From a checkpoint of a small transformer trained on Wikipedia.
Size: 10 layers, width 192, 6 heads of 32, 5.75M parameters.
Architecture: LayerNorm before each block, learned positions, no biases in attention or MLP, tied embeddings.
MLP neurons of a small language model. Each row is named by its layer, matrix (up: input weights) and neuron, and shows model dimensions 96-191. Each number is 128 + 32 x the weight over its row's rms, rounded and kept within 0 to 255. Numbers have three digits each.
Before each neuron's rows, "fires after" lists the tokens most often just before its 100 highest values on Wikipedia text that the model never trained on.

fires after: "°", "′", "3", "2", "N ", ": "
L3.up882:187121192136139167178129150149162133149070090085159151043113155097123072075123155111106101166118158091115129092128131141168175133174121156121128117111111110111149108119088125095116162123018056130105151121105144121101116063163187137128148118200151121147113135108152118133159142162122150129

fires after: "o", "Al", "Au", "t", "Pr", "e"
L5.up256:141132183209117169119190126234105101153143107120162151138116094140150127147159074151170148153115164114108150158072128123147146116121118150181124153157149141175108094149179120133163089142134118153137110071107077103111077138166160096191142135080058155077148110118083165115156156093138103166

fires after: "{", "(", "2", "^", " ", "T"
L3.up141:074158065100146182150172140108104104158150106109136131110134088138122061157092083151067125107082152110162168108106146110115123164134121140120094105106147133164128128150080119084112107140146064180132168170191174172154135170031165127153116123128080081101098122135153109088069089122089107203

fires after: "f", "bo", "F", "; ", ", "
L2.up848:201085137057140140141111174098135119115159100115139082119122127125085104074077114139138129133186135082157184108200117162126142084081186128140107102111154183142114140134109126165111119160108118113146109130110058157127171125121169137106142087177126114163171122130116086069132131099182132101

fires after: "m", "im", "em", "por", "ap", "ov"
L5.up457:142098169107114133085174101040085153085163118138086146151069131148152074164103144072104111096118140119193147092166141134192182130192139079091171116097085121161144133087146146108138117136097123120119153169126140186154099175107138072139082110084137231132112216101122123116105122153139149060

fires after: ", ", "\n\n", "of ", "in "
L2.up191:175107134167128139174131137098106158122173101117116159138120121105126106098087120136152129173159107125040239108147081127160119130142154130147115140179157144089187109160167138074125129182116120055113162123180150079132150164153137114121107156190121153071093120098151147114097147105128180111

fires after: "; ", ", ", "and ", "/ ", "(", "bo"
L3.up944:134120147117101109120153146144071093098105088141151109109132105172105107123059122172217083128159144090179182141121132179142152090164078127140146052128133147140121105097142139160151108088129080174154159121084080137145152107055152159138081166108102109141148141095117155134146089110170087142

fires after: "==", "===", "F"
L3.up702:117172129122173175143136134100096081079073110147106148102104147202151165115128110115107105075155126164139103097124092050099111105170142116148119139115107104092123146073105116146162154118121118143115088059079117117102111122148203117146138099094091161173145123171133082097095139079150136158

fires after: "Y", ", ", "United ", "K", "New ", "ther"
L5.up517:148161149141105178136142116069157083094113091132182089126127176175116093142082148126125118202177113093093119154148080137149088159111137036129123119172184117166144123130130125151166106155190110133121113164117105134120149118141134158159162045124076134132086141142092024079124129117109111109

fires after: "\n", "2", " ", "}", "00", "7"
L2.up219:107174187088158087178139130117128122173087094102070150100112164076081133129122130118108143180112120156131112113111116094154154117122109175119162137080141125167123114191057087127122129104126058208138150124187149160134072165079102137140115064106165138115091051083155162154121101068080109108

fires after: "f", "Sp", "F", "con", "The "
L2.up749:132114113152121126150131042120125098116129092133100144069143157163173102116091092056193171132143141174141125102110187117151149132110105083137094152130120121126148142089113170151107161146121110188195119065110098119078108112204180176140096123160112113123133105204118133183119125096116151160

fires after: "m", "p", "all", "l", "pl", "e"
L3.up853:095187084098205117151171145158105101130170149140098119111062102183140127171122183135157110122117166086117100160083154113109162120121125062136098132143114118143119163142105131109108110171134110178084121134103081170150133137091107125137129112153155157157160162116149124135107116121122076097

fires after: "′", "°", "5", "2", "ed", "ates"
L3.up244:211153121163147131152176173128112148127129124125119147116132148108057166101170111101150123144111089158143130170108114126132128066149137154121123133096088112140168071086155098184155092141095066149126128124087066139106083098150140108162186084149112137071084144080212094120147136168165108106

fires after: "pr", "Pr", "J", "ar", "L", "G"
L3.up552:087136135186130154117145072137091109112131094140148135087110158122167135131145137129160127147091177128130131132079093169172146141136162067211132212094123118104084130082097134128150106095150073117088117143062195128078116149140178155081095123127108110103151128098116130090139131204104083161

fires after: "pr", "Pr", "s"
L2.up878:126091131163142117135100156194148161115134076130148151155147130194158119123103135114139128133179174115105092159129084198131128134177097105190123109031132114109159112151111125111140099124142120162146114103093107133108071124178153162090116093125122091166192173122158111146106161141135110137

fires after: ". ", "S", ", ", "\n\n", "\n"
L3.up418:183135095087103145126177145148152118161157131119105146157089054127167135141096111117121096109148133098061133124158038133147120096123123119149110095137163171187142144169086109134140147165151214129159107152158110105148114117156151090059110149150100101110075088136135092135179106115071133126

fires after: "e", "ed", "ed ", ": ", "y", "ates"
L3.up387:205092187124127132137150142103165167073126150088136165127023110129114123080153151083152128120164127118183128100097165121117132116175117141135140117131091144125100096099131151112148073142107078138098176128080127124130129099142111076125138112166113062167194086122157149151161227169120076116

fires after: ".", "6", "°", "7", "8"
L2.up153:119071073138130092191108092150116099116103147179124118096127131140107155157128161153107180158117075133064158153060087121080155121166128150073137097133125069111175129135087093130117138129089101184129165161138138117148140220094147128176141115163119071115158151164081095088143053183117150164

fires after: "7", "°", "0", "6", "1", "9"
L3.up757:082111102073129149152132078112139104132109108140113132137126119171135079151054165179103051152109082158127118133109159154181084130164178149113100118150118114118151123119088121103079178181131102214145164127124148125116076219060120133126196118165127096139139072127088169102048106119180076143

fires after: "^", " ", "7", "6", "00"
L3.up547:146098111121175086174102167133102132195167154137152086142102137125102094139111142150131205141147096107137183176126096159088151176097096165111167116091161116135143082141098064073143119132089148112128173102145214131033117168081140079087136150033065134147163167150073112095122042122144139122

fires after: ", ", "United ", "U", "New "
L5.up95:139120108190098143146114100124091077108149133139164150102112118142122075132104105174059119138103161070103152125080064186172125137140132080148117108123120058164159131068119101121111187145168114147176146162149140142137096099156124187117101093137112111119109102110058108123107188109099127073